{"intermediate_size": 768, "bias": "none", "parallel_block": false, "init": "uniform", "optimizer": "adamw", "beta2": 0.98, "lr_head": 0.0089, "max_grad_norm": 2.0, "warmup_steps": 252, "batch_tokens": 32768, "max_seq_len": 256, "dataset": "wikipedia_en"}
MLP neurons of a small language model. Each row is named by its layer, matrix (up: input weights; down: output weights) and neuron, and shows model dimensions 96-191. Each number is 128 + 32 x the weight over its row's rms, rounded and kept within 0 to 255. Numbers have three digits each.
After each neuron's rows, "fires after" lists the tokens most often just before its 100 highest values on Wikipedia text that the model never trained on.

L5.up33:151131104099125118175112137129212125168157155114124104131113084108113081142179116092083086110118113085123123148177135113204120125113102138161057138132138113167107067161122087106062126092114169086097178109140098114092194127149168175122133152151121146122129069148167125123106138143101107155
L5.down33:174131093143154098139094081113125147095076138146138151183130129116149133085076143134150141141128188175085150131126147136077157149146104085133126109163078104110157128215151131077175126137150123125130138093104092077141067108149184094114105127082132116119145104132100163167102134180125165177
fires after: "n", "b", "m", ")"

L4.up56:152060121165166108184113129130073121166145091108214112140140146104110136148159108121092105153138140064144087127097104047100119121131178153062108165132111160126100104168120106130081093121115121096123146121107136111126153126119115138177067116102123130204134155106131063138100152153068135165
L4.down56:059160117136153117158210098140069179053146095122111148113121144136140149118132114125131141116081165152099131123146115083091150138087127129097113109063136151106144114192135136161130127197131153139093122127083136121090117129082105139126159211169071133097145193177118191141160072124124086123
fires after: "ow", "h", "el", "n", "b", "en"

L5.up22:101060085116172145143069143142086132116107066141185112118143079144088112186098133132103105136180138095164108122121153121108111132139141122111161133144129187077092149201126057123110103176087132156156145158181122162084148074124067165111124143152169133146160087217139053222092094153150148143
L5.down22:127156155107119108184219067141142094157123117110093144128133151175140031139138157128148094121161168115157160107138102124108175179122144126088130130088131089081123138126101093124112116052105162149129092093123138093164085132147145168101084113186148148109082132077196185119150126139172174067
fires after: "b", "f", "B", "ef", "e", "F"

L9.up419:103134142093135158100110149132119102160174137106092148119105137115192153153126092155101085116088126123148107166094153094104156163121155125111167119141081110120079122081173080048081100123075134103164123078128106172087129122121149168108118169109160073091148116142174136091152110126135174176
L9.down419:128172121098121057116125161100131128090093131095137133131163067148112184171105152162113162144103157175126116137130139123114138135154157120171148114155135164062133160187119114190166151122182094105100137081117117067149112080100114109102071178114116144193118149160151156147145118134107191132
fires after: "wh", "D", "N", "T", ". ", "W"

L5.up407:125082095154177109144082170178151107150135086129122133153156091105140132129125121148084090178128112125126117153126120112140119136142146146112121178103128161127108071140131079123062131067072135130162146159121108112100134124197152146115126158098119123154200095126120078122091132187108088181
L5.down407:137103122121098106176172112127099075145093109087114142170070112162145127188095141109140147177148168122094096059167139092130081120161078090124109130151120165160135117094105108184151100128169174112130112156060110084192115115126149127100128157138038105099091103157152122100073140124136135163
fires after: "n", "N", "B", "b", "- ", "m"

L7.up648:173062159137096053100111145118166132128163178124143136115166144142164126154111084128142114093104065057077132138148106116156122135113114098170142124121139153034050098154118177064148113180111145174174104144138119178131125087183176150105113121147151106108174130090154173173107091134143152193
L7.down648:118093109147108158137151075134088158047126113100142177123067144131128134158191109161109136187101138168076156138099130104059138135140178133127111103119114118159103111090112108121095083140169131116148113094134130152143194139205171089112104072143167126158119117123161188081094152150116115124
fires after: "d", "Q", "D"

L5.up45:124134167153144121119123126179142083106096128110160088093143082090118094128150088147098136130099175112115118069148166084108159111144156175140157151180131185105102082129136109099140106085058144148150164173109129117075158131075103157145117125124159114147145110173131146138070155176105113164
L5.down45:115089133097111149145143121194166082125039148129098102147086134138135116136175119200143092153184171159138131066098130140116099071080119122179121074158112127106146132041092162112139116159116116097164083078153176060167163104094120126115150110172139114072168118128142192166104189118138145078
fires after: "b", "H", "'", "n", "all", "N"

L7.up600:105160090104125138131104137142169105200116046078119097129103148127130073145155139104107117153138102117162133147101116127149086183125176102147107156177108127102175069155154123105104126114113157094146148111147181190116174122119040174136122071131147124100078080132094129119075183093108127112
L7.down600:116152166129148129139127155174087096105121144107123149144150080146143129161095134114102162169073066123109137083172090169091109075144210147160101132123104119151114112111125043150123148119143162159071096202140098086138093171165118121159135111131135134059151069129117158130078083164121145156
fires after: "f", "h", "re", "ph", "igh"

L10.up200:165154124130110169089073165167126104142118089176105153132104159136100129145166103193180042120173142141135110177129126052145147121124150100111139094112142137063086086144144130099096136170093129110167104118152124133028100097131140119130135130160134096132176099190120136127096071107129132124
L10.down200:158180089120099170142142131133140094135099124103150171112149131145129065106186165193148108099182145155061119130109135084159121152112077081171181126113153086111159163132143190132118101158113114150197116128156152112073072130129177095106107126078119110129127089116150125110123119131177109147
fires after: "c", "C", "| ", "F"

L2.up93:119138123086103147098078158123173151190106161160153084098144073094131129160166123137138124097073106078130144157163112155162100139089121153149165111122144152116134138172121135099131092144074121106099133111152149169113176125125091123191125133145156128118065092119115145166116137166106145118
L2.down93:123125134108128137097054105127155141180111174101131142102144134084125174186144125142139153122119127130129121138108136150166093111118176194149170171106108128140071119255107138136176070132174124142122156119134147172097089097111135144160116125127142160166069098163175100168144129142083123099
fires after: ", ", "s"

L3.up16:131139116147176160107083164177118130127152142149177081143135116109097189142174097137109117096153156142121084122122144096141059141096156121091097100089104145127084110143124134077094047126107093119142100114136162163151112122113072165118109080080120131132152127126108102151123046115148126143
L3.down16:085133171146124116098146117187138105118145111121077104091121144140104157136193112132088063152181154100086110145124176097148106122094142152114220106124134172128168155218078080111113109126135109125118079106148194202143104155141085179115143135142107079112115097141103110137135102122137123120
fires after: "uring ", "or", ")", ",", "ar", ";"

L3.up197:163131146121049128122115123194134120130135148153131123065169093082157164140155128151115117120137152101157113165157168136106129129107198129138119154144106111138105062146203151079131116086164166133113091115147096149109174123158092084098072055091185109082069094141146153152134153093151161145
L3.down197:123093100090078114138076150176094106143101131095185109150121064185068141090182146106145147071150101168169136135202143136090153091090165077130171173119126105141184099150111134087146101148118131085142087150171143130088109120153186100105114135090151121083141143112129165119061116106105149122
fires after: "rec", "of", "ou", "ab", "es "

L7.up374:096162119098173162194096111140161156116084106126141170110170080101074109143149087150100084172168131090153106147124193091172097148107186121115102096150156151134132158160169117094120095181104125151118058140146140132065190088142127144142115094127169130122117182192135073149073134112109145192
L7.down374:137155189113118139111155168131142066110109165136097112103099148140048088090160141104108097101123087134138125113152148121141117193097161142146137158161145161096098104158214149144167087093085162154123110086123107180143136111143093109102105150153067161113093145081095126116127125156158056092
fires after: "N", "th", "F", "e", "we", "I"

L10.up31:176103160113118158099132155129134159174089129136150130144174167146184175104125112125168100070145116064116125126094151120195104133116184164154121104100126178114079126142153157124165094157153210158150113078116157148166128162140178083098120126181078128137214102129098185103111107127083145108
L10.down31:157103188058164082054094175115158124165105136112124133150143165096141163158152139090145095118133132162108111200134155123130133148165102164141073150108104091165178171130109098135115070114173115122131104113150141146167122096096149205089134075155063153068142087156084125092088196152098121099
fires after: "R", "D", "d", "L", "al "

L5.up171:092160112123174182076113127184141122112072112118140148090160124145106150153127063136088075177124133098114116106127147140139093153136173191197123172099096161134074155146116096071137121086115142116185140134129056163098139168189110111152121129114170097146175122131172086138103096177119145219
L5.down171:138200120120103105146092146144143132072152092080117136117075149190150129107091167099097106106114115117071134196085138079169128130077158150151161086092129125130147123095067099149155094128073218167143149170093073099182132110136113115123104149159114111086101124149136071148126131125172087124
fires after: "F", "- ", "N", "f", "und", "n"

L3.up587:117086137147137118073117157151182138227092187081173075103090110098101130158189135087154081226090092120122160131145131102172113167102127132085147113157121144121125143127146151132130095127108135144131152133159121153118169132147073168162108134140134134133118069096066121186044170172135141076
L3.down587:094127130119100146162110127110172120171108126099194143142101121061163172167130118136182081197119136128138097127108088111193095165127094192077157196121125189216077117120118132130156122124133106058171165180146160138059128106122118172190062109110137139115145128178131103137057188114089127132
fires after: ", ", "in ", "s", "a"

L7.up428:148091100135086106127083102113101125149130095148165127087147076129113169145164119118145115161167091115168110163170187084091129133144175148094159134141142133050128095179143063154111097114052163122177181156144187148070191136122111172110119147129146130151084144146202042170077073150127156164
L7.down428:127090141052179097116121152161116113095173149167128118190128154089176067094145120056151134151101124135145146149107167117066105090113179085089152100078132145132092106072085100125051166135094107115062081157143128104110134106142098149100122133149138091138139131105138151093075191115142101136
fires after: "th", "b", "B", "ab"

L3.up643:097087100143186145114094210114127105142112113110136111095129124091150141126169111134123067108172158127104085135110173107158112145083166173171105116143146154074043086175124154074148120163121095119088086146149141151120092079141102126133094055134188119135124105107130093170135150095055133091
L3.down643:115081175114141121098114200105097149148143083080168152095158140186191138137144133160066079099181129187164118088072186108108135130103170098104218146139142137144140098154122161092193086119099110106118125109173145095093122115126080136129124106089138129171085147074093153128110160141133111106
fires after: "|", ")", ";", "er", "s", "ty "

L9.up162:151086135150105119043101142209112136096084117125119127140151187119199122144098135137156145061210103082088092125163130126152046115127138131184119117104136178063121106113115169128094147133095173149176146062151157173151155102190124114105134152124102129138148119075099209117098079151044149170
L9.down162:128144203154107176094147114108145107061129193122159157064112131189069170098191141117156071147079087121116111121134128112126117115187130128153169135101106090143142058122096092134126146142136095139123127170149105122168199143102099138054131092170130105110118041187088130130132127156187080135
fires after: "| ", "d", "p", "Q", "D", "al "

L9.up657:156151118090101124088065133097157094148130068171148132118149138130136135195108101141131116163136161171103135105132141129117092148098161151098074104148083220076149101125106159097106133117059153160163105098195101140044158044105112135138107119124173114109106177178159107143107121148123186081
L9.down657:137128146187157155131153113107125139156113140165153123163145201142110103083106162173100141112154177159123166172129098158125119180140141136110165129139104117102137089175070088130166145118208138128152136098153099149147116175068093162094112131128100103157139148126156121053153128119148147121
fires after: "B", "St", "E", "U", "F", "att"

L5.up41:141077153131109193116135167144082141165109163178186118112147150144179110110121075169130097169049126146129084131138141094123142124116169138099146142145146188136105142157157137133044096106080191119139160089142107140067119145121106115154124066206150088065228113145156081125094066194157166116
L5.down41:177114121149130124104146148107104134145093105141075167119111103125087204138073141180120141169129166182150145135055136143132160165157125172091146160175164127119121134167119124163114122085156140113159131189099100114176140165141129082127092109099125165135108152091176083130150057124117155080
fires after: "K", "ir", "W", "N", "n"

L10.up307:139100118156138166086107181144163095139115088073099130157128156113131098160123120130190102126185097129103127096100084079180093139065111106109120143118172162066128082144107113134108115141072104159148181162118098165069100087091097107091127148139136104126144121116090064103079157097115146142
L10.down307:092197115139051137095124117099117134125125163136113128062097123151104144153127087155082086099107135104131094079098152102135206229146132149163134098119140060114095104147100146114080117086085103171138160145176186201114151164112165175134094107093126108129125065127161135134112083190142097110
fires after: "f", "c", "F", "il"

L12.up600:217133094094138166123084119127164126123095092101123052128058211117131130181108137138153088090170114110130150178141123117163171171131196115132078118128149194108138096130169176147110128188050084126165162122151142108088088117139154159091107118147139164127089143083135094130109122111080129162
L12.down600:169143179154063108086106166078145146138175113112147120058099124160077161122107123138131208113088067160099165094110148132137132169128170112123174121102137077084109133106123133152137169087196143143047113156167100121106105196134144139119139112100131150070159106154105167058126170227111159188
fires after: "c", "f", "b", "g", "F", "un"

L12.up313:161156114123157135110076105152138120168165149121105117094099107089143161182157142185131088120099160114095128131155062089128096155148188129126157135094138132101068057123166154149123153137091148134156179144115108153065135091140151178083092101131109072118117150079144135134143130155135110146
L12.down313:116125122205082096180143118159087169130105143108184162131073081109087145147088123142113096084173184069117128080088095110122105117125095175156160138117140092138123179213169156146131131097107096151103086175096088091133093135122094111123123109087103155151142077190126090131132139102127148101
fires after: "c", "h", "s", "C", "H"

L10.up528:073068104100121162098091129169144109150137096093106106097121147117139170196216150166149093091179096132114135191123105096157154140118136071141139130060116106159121068126170151143156133170127170076122185048183133164100156096151139138068106098120090164151177119104077095132094102108126146074
L10.down528:098140121154115113201110077147123128131132097183163158110073107154111188184133126192144140117145154053076121107097095108125172074154207187120169162091183083071150116107146108105197125124125141069152171125146127126099142138202090130134111173072099093118144173075145139192159098125160152081
fires after: "h", "c", "s", "the "

L9.up670:140114097060142099126145129177185083145119105139078066112110138168123142176117136161131047149113063136066101145145086113140137129129156116094153128113090192091114077154140109120100112145107147139181130081115153150078177083165082144142105104123126167131133106124124166163085151110140142110
L9.down670:125096119196116148190104120163129097112117189155119132100109130085113124159131141081158122105088151116143175099143109110098137117179122203131121145167100112151085141063111140120181090111181075070108134140088122148128101134089095155106108147090171112154157083115135119134077118132119149114
fires after: "f", "h", "c", "b", "C"

L5.up680:168130126140153110137165137135099147128144115107185148094131138133127081132152097120103078165171139100113110185158067083123073142153166096104102122156162176103111082145152115124120109125099188166139123157115099139093179120185075192131130133081109095124144099151103087113070097159177089217
L5.down680:120064104213113125175119151085171124135186097090210080128136193167193127071116114135091107085119151068118121114143106170176135144091092072086117106129168174141182099150117120123164095145152149102105136111082090059110174118131088186117143166100117080126122107166180112099087102156133088172
fires after: "B", "b", "n", "d", "a", "ed"